Weights of a small GPT-style language model, trained from scratch on English Wikipedia.
Architecture: LayerNorm before each block, biases, ALiBi.
MLP neurons of a small language model. Each row is named by its layer, matrix (up: input weights) and neuron, and shows model dimensions 64-319. Each number is 500 + 25 x the weight over its row's rms, rounded and kept within 0 to 999. Numbers have three digits each.
Before each neuron's rows, "fires in" lists the words (lower case) most often at its 100 highest values on Wikipedia text that the model never trained on; "fires on" lists the tokens most often at its 100 highest values on Wikipedia text that the model never trained on. A number after a token or word is its count.

fires in: "where" 26, "how" 15, "that" 10, "if" 9, "because" 8, "whether" 5
fires on: " where" 25, " how" 15, " that" 10, " If" 6, "f" 5, " because" 5
L2.up646:506510447524460471497466482561467529527505511503508491465497499480510517524549496481513496465461490477494515486471505494431476489487537482478522527493522548504490527545483479525527534499453475491503474505478501508506492474520466522441506510516499523507503455521549541534478524449486517489523474508515507549472509547469484473495508509427506497558500517507523467502547494533477485494506508512553515474486542489494487503530561513492554478445477526473487486510495527521526509494530497529468546505506537511490450473497512527523511512535486486483549479486508478506468476466515539444485509512474497484464564526503507499522533518519513506520491488511513504534513485562525485520501485532491522499500477486484509517496464515483529542482509480488521465551532508489542490527457502

fires in: "an" 53, "new" 13
fires on: " an" 54, " New" 13, "ou" 12
L2.up131:486536480480502506498501476508515510497504509481450419453560449523501530512496512484471498489506476538505502487502525481506487500468509538476480484468481514516513492515551474506502530484465497528498538467519479545514490510483501512495472523566524530494513495504520457496549502536479521547497486537467518475499506513484483482492543498493493507484506532496482525487509511460503514519535492530493501514504500497546473513511544485475497480517491519462488448495503541499509510474511504502528520518535535558515492484462435458527547457466527469509540509467547482486499492523499504504477512534493492502487529498483529474522515523520515529491509459466496499465499528479446493477528487473471494502474507546534521474513450489505539496504535516502494493480479491477476487507511475

fires in: "with" 42, "of" 7, "without" 5, "for" 4
fires on: " with" 33, " With" 12, " of" 7, " for" 4
L5.up692:468524507529539484515484501492472530540522489540453465494454505510502542532510515480474467517518503489521462470517505508501450487512524545518489479489526498518526475514452510510480500507540557494507513446540478435515567505523498551478536532466538521518515501476501478465490547473526503512471526482493495507522508533504555493479490490493507462470490540523506493481528535469513519523536507547505532529451539471538459479472505548536491455471496515518487521502469473499462555494512511467516464504499501518504488525467529516504511498446487476463516502511505474488523499487479499524507513487538538538524527486539482477489488552515507485503545549480510513512500490485458499508503493510517479504496492498473512527537502467495497472481498530472489518530549466531491538478494515

fires in: "and" 85
fires on: " and" 82, "c" 5
L5.up1676:491518485456508501464454517466464533582504491457495496478487497519498532545492510506480485484545522513502493551490499514541499520468509494501484506495504464512476497470492501472535497525514491518470514525521503551512506582492505499526511471484476487530518518500508466495514499516520499507509467509483517556422498532490509535509503473537466505556519510518458509517502511472513484526506478503503491464458476526481488529502496526525496488502513503487458514489496469520489518472483449510508467507470488497513501476528460534546508522495487536499485499530543484503497519482530522518513478478493517499456480522471509543469485493516498500492456492494464477526468504482486493506490486518509536444501495518513482506464487482468476495568474497512514467522464466487489536494462498

fires in: "but" 56, "and" 24, "though" 9, "while" 7
fires on: " but" 57, " and" 22, " though" 9, " while" 7
L2.up1281:497544458471497496513471512481548506499498465545493476472540464494554462484513516513533516556507537474487510498479503518517493519496510478487489500520496453493480467483477442530509482494483478484509498524455580446481470498482561461543541456498510524465511478484492443516512519470515486531451463511541540529453549498491494504547487520479522489516482523473516524477489539474485482504458425498514485508475507509541468542520490483511547507517503508503530514481506517513468516513540476471526472547469501520512499470516454440463534480494492476482513517498494470540518489515504494458494519509498509524520476504538510492534497512509493517469507522494467524528524516513459483512488494531487509484498495493473498519505509526478478488527495519473458482487487471515510536482494455

fires in: "that" 25, "the" 24, "as" 8, "east" 6, "following" 4
fires on: " that" 25, " the" 24, " as" 8, " east" 6, " following" 4
L2.up958:508542493516482476533473483541497505504496496484494507479520452469562479509504513514487469542476544499476470542518485500496485500521512427504460525463488477477506483482504519521491542522495507513516437513470497521506537512525491516517461514500506514447500503509469512542500503465475510490521468553480499545510507482488507482497493494428450549488458550511496493478511525482502483485462517509497496450520491533481501520495497525509504526515472516481517484520512541536507493429520499512489495503485513510500512510475517472541521478505502472519476502485483490477445477491465535493426489500513487509503469510499521490454493523481508486457531520505503463526515507488519529538489457531460485507479509501484532499510480495486487526543529496483460485504506509499487491467511515

fires in: "that" 57, "my" 9, "what" 7
fires on: " that" 55, " My" 9, " what" 4
L5.up891:454457485541533553480442507506533543501502492493466524490472455508569483498459530456491506542495518540517535509534503475482492462493496501472516481503494529524490528512486466520493547476482469534493512461560510515519500557501503525482536491497510494460488479475507443522499524485482455490559541494488544507520514486454523511483496465462557508473499498511500466473509492550495525486535493516500502517490532494508506477500479524465424468527469495494461478483502477500510465508520484472519502455505514516541503502487499462530488527483458462493546483518518476528482500521497513461489535507498498508475511537470506484491516505495499491509496476457489467473485535494521534469478513506486503509536487526555533527536480522474500478508507501521495523523482487505479529482459520

fires in: "and" 49, "or" 14, "but" 5
fires on: " and" 49, " or" 14, " but" 5, "199" 4
L5.up893:464572520480533497486515480547507510510521510506499530488505521553513474546573505527483485478505497504463504522485512492501502474497468471499488500481503493470469505517511519519467470514439487461460496497521482498526517564523551496488495507500451495528494516483531465499529534466480527530497526500522446507454529485480578507507504468524488490503501569528504454516527492510534514513485483542515463492437525475505503505519485519444533476453475520488494464471473491543479500509474468519484519486475502534503491558529495457508496510537475533462483492466534523504485483469565496506564506502476492494474515497501506506497493526487508491511492534473499448525501513484503481492509496517484480527506520531532499494488476495527507507556542504520467507492515491497482518532481488

fires in: "an" 52, "syrian" 7, "his" 4
fires on: " an" 51, " Sy" 12, " Ph" 11, " Sem" 5, " his" 4
L5.up735:482565467476491495481499508484458568518542464505485465514477509522523483530501537474490499552493485532530505478538522483470477467488491532539497458493504477515505539507507472506478510523524461477486508502489508467522517482502490494477500491492501491490483504500501460505442522507511496530512496512522487508485494535471512494505477475495508475501499480482498513485527471542509530485513501497508484515486483545507504467489512492526455509516500531504506499459514480474505486468483546450506523463453487519510522492470479484507496507478471500463510508456530510511463477541503482454483534502502500513494536494501463486519503494511493513527499484514489494509487477575429515478436526537460461485508565558529493492512455470514552473506514499479505480500490493464506486517491539

fires in: "of" 59, "all" 18, "among" 4, "allmusic" 4
fires on: " of" 58, " all" 12, " All" 8, "All" 5, " Th" 4
L5.up1191:468518545454517475519503507520474490485507485489484470467501487500535474504496507470497482529458508462516481451477501509477521480523516500518474462535474523501450479490489471488471511534462496515508490447525525477498543496517494515497520518489486492517485484461502509496548514511522515527460451442481497480504500505485546508495576470482513507477513507472506452553514547503468467484501504536486497481486502515505515528503482531529510473491520518518502509502534514539484519491465471521496488514502546534483462553527445501463499494474531480501521533487484437496522544452497501480520518523488493485505497521509446505462508519490512514487509500497517487540454518488507525525497508497512503508493487487499543533497503476496492465488477532470502526517520475483490471444468491

fires in: "had" 30, "made" 15, "having" 9, "has" 9, "with" 4
fires on: " had" 30, " made" 15, " having" 9, " has" 9, " f" 8, " with" 4
L5.up555:529522502543524483519507468528516513495540446439539462486511503519547540490539466432468514470507524505481488477504504506510519506510516497516525479526467524503496517518541511528470429468473478487464477498492468511533514472515490531489527463502486500478488536494490515528481483540521541515504479523519514481528518519463488492501539518512506503485512496502482496491498553469485509530452471505472527547504478530519468490494499494495520476502452526502476494469519502518484494469478486499483510544507519487561488514498500492506516531493502484500478544489502507491490492519504456472501494498540526503528499499511497498465508463478518515492467511422486446508500499553500525494536501485457501483490515486494489515511470503491505491495521491458499453506498470505482530504530478

fires in: "to" 40, "from" 20, "until" 8, "on" 6, "since" 5, "of" 4
fires on: " to" 40, " from" 16, " until" 8, " since" 5, " of" 4, "On" 4
L5.up592:503500479495543479517505477518441476492535535538485501496513499482515502534552528548470506512465512480486516536500513508528467496545529448442514531462423522514513486493504468489453503479481453494505491511499515482537541493446479475484501485518498569474506502483467484507493454456503509535478516490494514469490467481434498512500476516491469507547496541499510481488512582538507489501552462524522489485491504511467485533503499488515483505509487520495509479506468495500527511473490429474484485507482505485504516510518477486492557526545470471519475510492507485480477529489524517462551504470578519506468499509484494493498496513497536548466474507478502532545522444540455479488479467491481538509494491519495484501535471503509504525496486509516488512499524540478511483500488487

fires in: "that" 38, "signed" 6, "announced" 6, "on" 4
fires on: " that" 38, "ous" 21, " signed" 6, " announced" 6, " on" 4
L2.up2036:491533472481504509491454488520514457552490453476513482497502445442526475503533492493506499500472541499485525484499540480484495497507477515484460504536468521501506475521470491515499529502453508460469495567519505500511494494522505554488489468488534504535488527534491542478500505485559476475442520518467491500470502486490496532494495504436479540506469501515494495462549513538495479537528482491464483523488519530507487512496451560492484498525506477469483482477510504480500479523474488503475510503483527524486465474504484507499529502451518486499480452475463503505543492496493514494488489562516521530487546527501534463471535497480482535457500482507476494529463504532496513493532489519487488462511484508439497487519487429461502533480495522474546507483517495521451487422491505

fires in: "to" 41, "may" 19, "would" 12, "could" 8, "can" 7, "must" 4
fires on: " to" 40, " may" 19, " would" 13, " could" 8, " can" 7, " must" 4
L5.up1098:532513498531525496538453502517503507522517450495512451491487495511500505502528496479500496516518510514528518497473501500516483519455539495501457536503452508504478486482518460502499520476547493528523518499520443467511503486506501473531487517423469497490476510484522530549526473546481492498498508542504504499490522501467476463524555444499486511495515452453446523517543547502482477528494504504508507543462507509516502500559506497463489483480514520548479451498464509553541491508547415461486490523500475491465505528454471491506521504510469501478450546535519507514503496511498503516557575476508512553494518542506517511483465495484526470481521483473533514523492507485532457526503485490488450476499503496476507556498492526551501475555492516512467506470500490500515469488488488

fires in: "and" 46, "chemical" 7
fires on: " and" 46, "ical" 7, "ing" 5, "ology" 4
L5.up1161:505510507478536507495479516531513530518523513487495502434529499532500500487477520515467452507515519530523494482491485513499507444460466517490516491499505511499441455526495453506511481477437501544499506498497533512511469523501524520479480503481517465470488505470563483496513489487476483539441483523528514509501466484542459511522490500496532557516454496480447514474541532512508523483485513479467485501465502497493494533507497494481501438502489475494477479509483464516469541515497486498495467515439476509477514526504534526499514512483505505499540535520532542535473479509501504484530534477487464501450500502539488491491489488482480487536483502478532496547507495496516461501456517481510473533502468528490485506513515516542514501511509473521497479497538503487510483521472500

fires in: "to" 50
fires on: " to" 52, "ol" 14, " de" 6, " l" 6
L5.up1694:498537489521498487478504486508481464503524531535497465500464505488489528516516496480512494497491504477491498512492509538507478530483544556522489553495475476523492525476526482545513506462523461507494520492481443514498486485538539515493491554485519563482526520510492540520501502491479536504490528497522513470495481516516480532491465494476483497502527494501512517484499551486490471479490550523536504502474465485504477470483485461530521473461519498498539465509470510454501523490518480493481510557467498530547488470500524498483511540474486466532503468522524536505505501499524491484504510494470501529551510481531460511491505534483510504472508514475543553545476461464488503426521481507506489509489524540523499504449515504539538484518459541492521472476532406509495504494460465

fires in: "to" 27, "and" 11, "was" 6, "medals" 5, "were" 4
fires on: " to" 27, " and" 11, "us" 6, " med" 6, " was" 6, " were" 4
L5.up341:533511429504522488495536508503482486531504493513543442475478475487468495457535472491494477448513483482463502514476523521497506478456488540492494510490488504505462472476503519487496495430515465503427507535521475497524482530533520505484481498490532477525546536478532485484466489461475526504517464510529481502433502504499496511489507515486482502508509494506502445477528511536494538502492467521549521529490528505515480480482496499522498530456501496522509471509519532528509543487470502495512507565510481527511493483534476524533508497523534469451545495523523495485527517516498484505521545462520511494464491506507495494513499534501487493500521514448494504500529507469477511529519483481486510491462526542505527487478473501520504513545549558510512479467537487493466500504478507

fires in: "as" 82, "become" 7
fires on: " as" 83, " become" 7
L2.up1821:530455468518475452504519508527491527501504480496516480483482508514510496516489512454459482546493512495493509531516533516504456506487537484456460507501426490484522529532500473495489524509511520490489452490506537463482469502515485494463502510473498512486517479499508510459472515506516527521476509534493533506498526506493502506490539488479474450520503471525527487506531497538516547501515465530499505523536449514498475521460540494460514485494481560493529498533479514505513496471534493529487510474487483559472455494491518469499537552497476439515528504512441457508476507476472490446483491459479497501470513510470496525474536506488559525512474475466549439503521486495494524521480531472496498493514477544488476525562484467525511510544478516455474526522525510486476473513475503

fires in: "of" 49, "with" 16, "between" 10, "to" 6, "for" 5, "de" 4
fires on: " of" 49, " with" 16, " between" 10, " to" 6, " for" 5, " de" 4
L5.up1406:475459492552508505556510468510488510515531495536502489457530478532500520531516531502513520521517515512489481500525492512484509482479513475484500514450457495511435476500523533484529513460507496519470488491506487449477475458490466466499520525495501517512491509480506495499504505496524500493464505479507480536509474488446533515503519486512474543451525501475490481496511538501498464554503533515515515493487486551536473514498492555543477517480475524472488490531542513528474512543487496496516510514475483487489476487513483467496527483507531472469525510523479527491488550463499511525521551470501550514472504529497499493493554514487537489449504538462523500513487500533456534495507450477485528483537466504505510489519520491467512484515504521477502465448509431511521521509498489

fires in: "with" 37, "have" 20, "has" 16, "of" 7
fires on: " with" 36, " have" 20, " has" 16, " of" 7
L5.up586:468519490519496507510513529483512459545509513498461467445470476505517475487518511468518503519496506497501461532497507484489512497512502483493529471505504471542537511501506507530549452500508497510457532495536443451538516523522539488535512485458519494465464493507501485506494510439471500577507501557487496472481515524462455504483507508500473461544477500491505487499504511487499516505493475558483455525500516518506490485476487494504480460504499519509475518498498472488498513494495482492500489461533540493495529484534513515455488474541489526469495553470509544544518501441447476557517502505529474511500504465523492503512485539465517498476515512486495458540536490500477481489502496475519511537519500516503513554544502475493533483488460504513463509515473479487505463475472456

fires in: "any" 14, "of" 12, "first" 11, "each" 10, "celtic" 5, "all" 4
fires on: " any" 18, " of" 12, " first" 11, " each" 10, " all" 5, "elt" 5
L5.up1146:488509500554520498517479508516535491466456513514493474488492532495475520486490512493482520529467551492482512479496520462489507469498471433538507496547504492465499515501514504444491484487467481554477500526485471488513490562539526562502470498464476523513472454500530515498485463542503518501525520504514527511489500513468479454512503536518490485498527486516493470454496594464457516517499421499495529493484508475523498514516471514458500490499527511501497496563482494512519510483469513524525473523530518559471477521500499508532552473497494480508477485503463544491527504474495465502517522493502517483484486531458461482482527499528523528491511530489484494495484508511498466501474496541532505536512488495511483491526444456526501478529494504498491496566513478500486501457568481

fires in: "from" 34, "since" 13, "to" 10, "until" 6, "and" 6, "in" 4
fires on: " from" 33, " since" 11, " to" 10, " until" 6, " and" 6, " in" 5
L5.up1468:493528515493481475512476489519484503500527491502460478521471507503551485534529496524489499493524459473515497517505502520476532510469505498473469502519488494490490541488496470516560477506524485495465504514525465490492497486518511522506484468546490508500505435467492465507495523498492503515488486543493507515463496505472502525478508483511518493489499467505453546504503527539530507518442451518489537485475501503496516501532496479471504485501559514559514500484497496488471534492456463506481513520493468522521488506526511447487503504549494478493510554495487460495523481513465505484481501560502489550515500500484504530477515448510505504474500506487524554489500516518504509512499486538472487544519509521505465458519539501498519483492490474517469501495468460502510475563497464

fires in: "to" 51, "of" 9, "both" 4, "open" 4
fires on: " to" 51, " of" 9, "en" 5, "t" 5
L2.up1044:521506451535497477496511508484514475501498483505528428504513511456498533480541461471473514471457497445493520531516505486488515519483514525544484563485484480482487533495487473479495520490493516507461487516534505498500483464553472531483478476447504489480507507515508525529464503486474515489517462522534475510514510540509511566437512496485469488480461437491479480515512540524499532481468504485532539486511507527530537515513528526487529474517451488495516479535501520458476479470488468527503493553487520527523463483501525505521514498501473522498522480461524538491542473463502542479488507483473534509526500501485480513504473486500490509512523486510507474502459473469502508486498485501480487508502492487513480474490492453489496531484508496521498537483495460513474520458496498

fires in: "as" 58, "not" 8, "also" 6, "even" 5, "still" 4
fires on: " as" 49, " not" 11, " As" 6, " also" 5, " even" 5, " still" 4
L2.up750:482518464478524490529480487502456457516460480492517510488525518510495509534519508499480448492434549484494525453505505518520467524482506492539526542490511495474456533423468498503474466481441482483441432523459535452484471515532500524529500494484488551492536508511491497469485471518534547489487448505510484520484536488495487498507494490475493504564521510531488499500500511499467536531535506514517513488426514556510506469476543506494475514536526518478471462497520518457493483497536504494475472488455496515480502474481487499529490514509483475498480492480506460512500508474517505493501462520488529520526513489512529493495495537507479511544523490487514467504516495487531514490549505483487483530470503551443480506443500497479489512504477516465511532474474471502485521463506501

fires in: "of" 45, "as" 21
fires on: " of" 45, " as" 21, "as" 4, "ough" 4
L2.up576:482535480526526513519480514511522520467544427511512472498473462474503508519517521506478483540488509455514460482499520546527513521466479476476530461533516477504498521490526539513521461505510514522491501458487481466522544499535542476497460465502520491496531476504536466507496509455501512458470521483505508545496527472454504487487509490483453532465498515495501502497485493491496527527480514515538535486471494517501475548500478507492497455474454520518487448492507495496469498500451553509443537524438508500488509529466509448514501478510467543487484500503448490496513501473492515471509499504538525485513524525491459499525570491505473463511495479461487472511516524531476506502465490509426523490516469532461535500551491478497515516527525531490471500501537478464511490448482471

fires in: "and" 30, "years" 17, "ferguson" 5
fires on: " and" 30, " years" 17, "us" 8
L5.up936:501573487476510486516492530492477494509504453485530449523499454504509453492493562523512498487488471503477476532512512490490515536500508503440477483481508466464488478469509492557512480539521498451458493520502506513533502467494533437505522510449493509514511498532486500536525513494500471513506462485464526501469498476496512482500497486529532555520474503482489487468488494551489482507502553488555509464457504503500528518527527514466480521502485518499469495504511479506480513517536494499499496507471557541453507515511506495480523461520502458478477477516554496519493486494522505491533485494458531555506520492510506492460478516500491461500493493455507528541536464472477478497500471493499480505529503544486510486512504489485489529531540502486474494519530457498527495517459498

fires in: "was" 45, "were" 17, "been" 6, "are" 5, "aberdeen" 4, "side" 4
fires on: " was" 45, " were" 17, " been" 6, " are" 5, "de" 4, " side" 4
L5.up267:515516458490487492521483482505496506525493512505474460508501445502490483472518505478523508520487546509543477488500518501493491455561497502531525484498516538500461499507491517508508462496455506536478491446496516505527509452488517536538524529503510504517494477516536488485465501480519477516487513510485457497487496493485536504474528462494492534494527508548540519508530521489488534456512471524502467549485502499522535494535482526507542537465550504482541508496496478548493513477460464520459480455488511527472485459533487464534481485541529507540534525512540531514513536452465534522487526509482496484514547491511497495482491466540484461501523512476505491477508462505497479489486494509447471499470474501447541506509528471468467467516514495514494476421543474510514484447497512

fires in: "a" 16, "born" 15, "is" 9, "son" 6, "children" 5, "an" 5
fires on: " a" 16, " born" 15, " is" 9, " son" 6, " children" 5, " an" 5
L5.up768:503514520511491518545513469507521513493516499478470493495496498450498557497495470512486437516473513464516513505470517467498523497514515480455518470464460544494523495501485475493474518502479556506499472500476489562519505527527506517469502486475486508473519505495500499600519533485482526501494481508531527479464509472484488505476527484464493470499476516498510486465509485529511532511483534551505479506486517511489521503545539497521446472475456484462449516523508528549500491472521501511505470494481481551479462456515510484476496453520483521519518503439490515527532484512515467492517512523528455500529485507522479514490491522548523444484529489507505468512516489506442490508471520501500538531471527541506515505535498451489483419563509504516511517529523502482536479498511522

fires in: "had" 41, "was" 39, "were" 6, "would" 4
fires on: " had" 41, " was" 40, " were" 6, " would" 4
L5.up2046:503545491518486482499457495524432490510483489498474493540544532519511499477488465497515493463479514467482482483523501471503494500457439479491443474491457545515467479505497490499484481499461467540494477537489525504499505469490506491487494497473526490503497508503482468493500593529504528504484504491488515500491475489491465521542541491555523510522530485505511513484498519468557490484533520518477504516467479511464476510504497516483539580509464549518433508507529526477541517512489486455491493507491476490468506479514514514541454524539502518518547495519517505483490511458488499541549512529558448515494492496477478510458502528498486510464524509528472481485508504504479509512491500508488516511474501498481535521486483452481504478517478517485536483537527532499510518515515523

fires in: "at" 30, "as" 18, "even" 5
fires on: " at" 31, " as" 17, " even" 5, " under" 5, "ad" 4, "est" 4
L5.up5:514539474488467486487453512520478483520503490502482547489534515459496499503528505466519453469494527517521497566484534500520470521511480484520519497516501527479494485474529496485493492466505506475481407548483508509487525446534489526534556506523493484505472477512491529498464507490518496478485476523517492465512517478511499478504511499480496493513526511533485498501531542487439472465433546526470522498496550515507530453497518494511510467511509522506512508480548504542500517485518492511503524525515509526459525482481524468524473515466509492496469501510504546529561492516489501509488477483514501526510483554459523468451443487497478469506501527535505442515515518497464462457496492458471508495478526504488473510475480528490487489482493531470509500500501518492491521464536437

fires in: "of" 29, "a" 19, "new" 8, "an" 5
fires on: " of" 29, " a" 19, " new" 8, " an" 5
L5.up1912:501465525508529458549509474523496498496530463508467463517482474556519486528477501465478488515497513504535499499475506493537478465538486492524489528479457499484518539504485456481520510536507505530521479495499498482510529478539494477479526547475460494491499484540496522506505462520520486487489505506498501461532503546460539524467453448534495514503505485489461494487533529454499533489460530505513483545469520497499449562493539476465475486518528492553500483522541493492527478485470492510524479520503483514548443524527497469506489498490515540478524494490516495532490514521519491554509536465518533488494493485486512531520545500476556506461497508495464518505521508518495472471498519474571452512536478499497447510548473532511502500487522473530474480494493458502553482493482504

fires in: "to" 49, "in" 11, "same" 7, "the" 6
fires on: " to" 50, " in" 13, " same" 7, " the" 6
L5.up857:538501555495553476509552517530477509500530495483507498477518531467523493492497502493491537506510503511464508449500483466485506492499528507497458472475483524487508479507477486478496505518504518457479452488516553567551522498551530517510476535519512518484502540508495490499516489511522502498481504514500470512513498518519522497509504495496549510486465454463470512489499520518515461486449450516484495533477508505478485537558526488493433499459476493521465549454532514459529491512505467439493505527523503483480450509508498488525481522470515500502534530524537488509490497491491471497453505551497470528547513516497453569489493549464489483516506496555543449524474498523492509491506472490506456504493497512482546507533509535528510495473488461520514474496482429500527524491454522

fires in: "of" 59, "to" 18, "from" 4
fires on: " of" 59, " to" 18, " from" 4
L2.up693:544522490487465506491517462484551502531479500479522489474510438513475519533503521499536510474533502471498497499514502516510476517518507471552518493509502510495500494483526483481548490494520546491420450464558475497465521472500562523522510501488476529494506508543506503489488480507487495480487520525473513479509504460447536495539506518510507545518478506501497446468480545494507494500487496510513496501478520554519521547476517485474534491484462526538516511493528529452512535471503474504484459466498534521463479494519515490499510508507484498506515500524508493514548483467518534520495503481452487523495544529531462518533543520500514553519496459521569478488455523522493544508513477459465485485500527521500533534512503498489490492515483489513490524487547437486544517472467526

fires in: "last" 13, "late" 11, "only" 11, "first" 10, "every" 9, "each" 7
fires on: " last" 13, " late" 11, " only" 11, " every" 9, " first" 9, " each" 7
L2.up1300:467519513525499451533507433502482541512532484471468496494529541545471518529513490514480488538520495476475471453455507491464499491479470463504544497507515516455506514495487530445512525473475504485504537526492460494484475537477463506515508521490491455495525493501515477520483559484482514530427519520492505506490489569497538537526483447495499505476494513507486498471483515492519529547552496511501499525505529525500470494530494535499516508456473501519481509454537501536523478505511467504470441481483499553509494477502490525473490506525492496424463512481505460505540520504532505462529517460497493501513515522484511483511518498469537483472540505503519492483482526464484502490532472552507452505507472500533493520518498498510524521513481523470490521530463450518500505491528540

fires in: "of" 17, "or" 10, "in" 8, "picture" 8, "small" 5, "notes" 4
fires on: " of" 17, " or" 10, "ure" 9, " in" 8, "i" 6
L2.up745:455502487495483513517508479480495550529511468495551501464544466496499520546502530490521454497532472511486505498463483489488496472529502502518521536495494458454492488457527473464483532456497550485503520484494469496493481489513516516532511481485475493524513519520570480529519525512453498524505477504458487521485476489442533471470549458493520522502525523457496503509511506488527506553535525492495535475460499476490464499519499539457505491457498508539434485474501529501499538491486476516503492469438514497482499506493473496519496476505508488426492495455520501487511474515540499523515478478471549509462504539487510489452480511521500460563537524493526518497448448497446476539519472528520458517506443530491520511526536490507525515534531469535515507483521478484521493499529483

fires in: "of" 32, "at" 13, "corps" 6
fires on: " of" 32, " at" 13, " Corps" 6, "isc" 5, " Arch" 5, "i" 4
L2.up406:476522504523532480510542514520510540530490487503519460503464521499479485501505512491441497538508508514512508504527474484503493501495567526530549519485490515479452462469466453505534483545473530507483504472519465488522498555500535483510479512496517514498477537524481473505478482493471458504496514504555524477492483494490510488528482488511467483489524496506489503518491526475460525519515460490478497532450482507527513525474516504421479471470506518513439511495514507502521489500516466511484495493462506508473534494546527481496469510515482458459488481471541517481492488483498505512520517512481535501487469503513438533528499492461482513534485504486491513504497457466534524516484495496462512471500479543438589513517508493526484467529475504519519458469538479484517514471516534

fires in: "have" 33, "has" 17
fires on: " have" 33, " has" 17, " ann" 4
L5.up2036:504526506549501491530504521509473492519475507461527490484511492488519531505519499475489495505452543463501507473484524477495522500497507465524510510491468536514465537500490467561527495466497499476446487497532479496501529488560545538536502512513511511522512509517527507522471472501502483554478480522490537489498462494510529521530505513483497472504490541495518463497476516490489498533470477484527468529491480542519481469467510431554513517529482499461486536474453542508462511505546440497496468517488526539463476482528483505493498515507509485491489491492470521504499485456512498442489504485487481500471508487503503542429468546522537558473493487497528504512484500484477524446511472504524459564522483498496501465478469522515497497533484499489491491514532506492474429518474487

fires in: "a" 31, "is" 20, "the" 12, "was" 6, "born" 5, "score" 4
fires on: " a" 31, " is" 20, "The" 7, " was" 6, " the" 5, " born" 5
L2.up1617:509499486531487468514514483491518498500541482492489525492515508472494515500505525467504491504490472506530502527508499511538517518497501484518487492489457470504491529460456469560518519516504490506456478542489508553487510476497565513472502475496498530478484511510544466502516541501453489520487482521500490520437492501483477484503510526538464498559482476527528502525494503499501504489471525472462552510475535490467476513471493520470529465493474499485511495524551499537523492475493490504468519513485468532469473457506540486510490477462497559484549471491484492488501498528496470462444545500500509507501547495521504495523511486522503537481507497512508510493491468520487490494509535491447475493470499541484517469523458525478469509558553504478501444519510516480502496511514550

fires in: "and" 63, "to" 6, "high" 4
fires on: " and" 63, " to" 6, " High" 4
L2.up1863:500526504546534491520483496456496505503497503522507519422450456497520442522554484478437536495466487547480495531483502525530522493538533504501472510474493515518485489498508504483496511502468507495469489464482500476501503496512515511522523525560504504439533470514512518507495478463523482497479509539466458465471483529475515514466519501511530500517492500474502489473511501505484539491462514494504485526470501475505474508561514495476516443486535502529486517489539499513519482493503458468480469476469486509534522498530503481520485488488475479495484540508523488500512514513514583536495520525505491476531487499463526534489460491507499519514499495485451473507528472486474456515495529538523489519506513507504508526505455492481476485531481517528487506474509485510497482528482508

fires in: "has" 46, "have" 21
fires on: " has" 47, " have" 21, "od" 8, "ar" 4
L5.up1725:476550497488518497499473490523508480491473504469463458516522482498524541535529509521509505528538535491518483519508537470505517518524461435487502446466446548503497480511484507509533458525502507515465489535478475525514499514524485505518509541523489491496480500500482505530523507493469511558516492544475506473461494459458522504500487512542463506498487513518489491487483500518509498460489536538515480498462471467483511478523491517515453471520525502487499506491503459500498492509499437526527521498484459493439499502516571478542470502489514458451469484486462561496468504466479479493536510476502499526472499517490484487466497489486511506510473487503528524500483534510482531518520517481516480485553491504474507482518493497527551490470486485469498515524502501519490522501488489

fires in: "first" 20, "second" 8, "last" 7, "fourth" 6, "2nd" 5, "third" 4
fires on: "th" 23, " first" 18, "est" 8, " second" 7, " last" 7, "nd" 6
L5.up1183:477511555512519489480551498504501486507501489505511502515486470487497521472518497547519492522530524481549498498513525485489484488490523514502480503491488491504491511472483481493497487464490524526477497479504482494517539490529455511506526520508491490481446446549521490481492442526535577473468453531504511470489523494481492513455493473476478512473518531535507506500507483560531511532511467549540549515525495513478489458540499490466462449474507470515474485505516499516531491485466501533494523450510475504479510513487460441481522527460473476476478499512498472502493439432495498521538501451509503519488557506515456514469544545486528538483526513504501477474497508493489534522511526516474479487470496505478521459543446516519493502538499521486455542495504438493517529495537492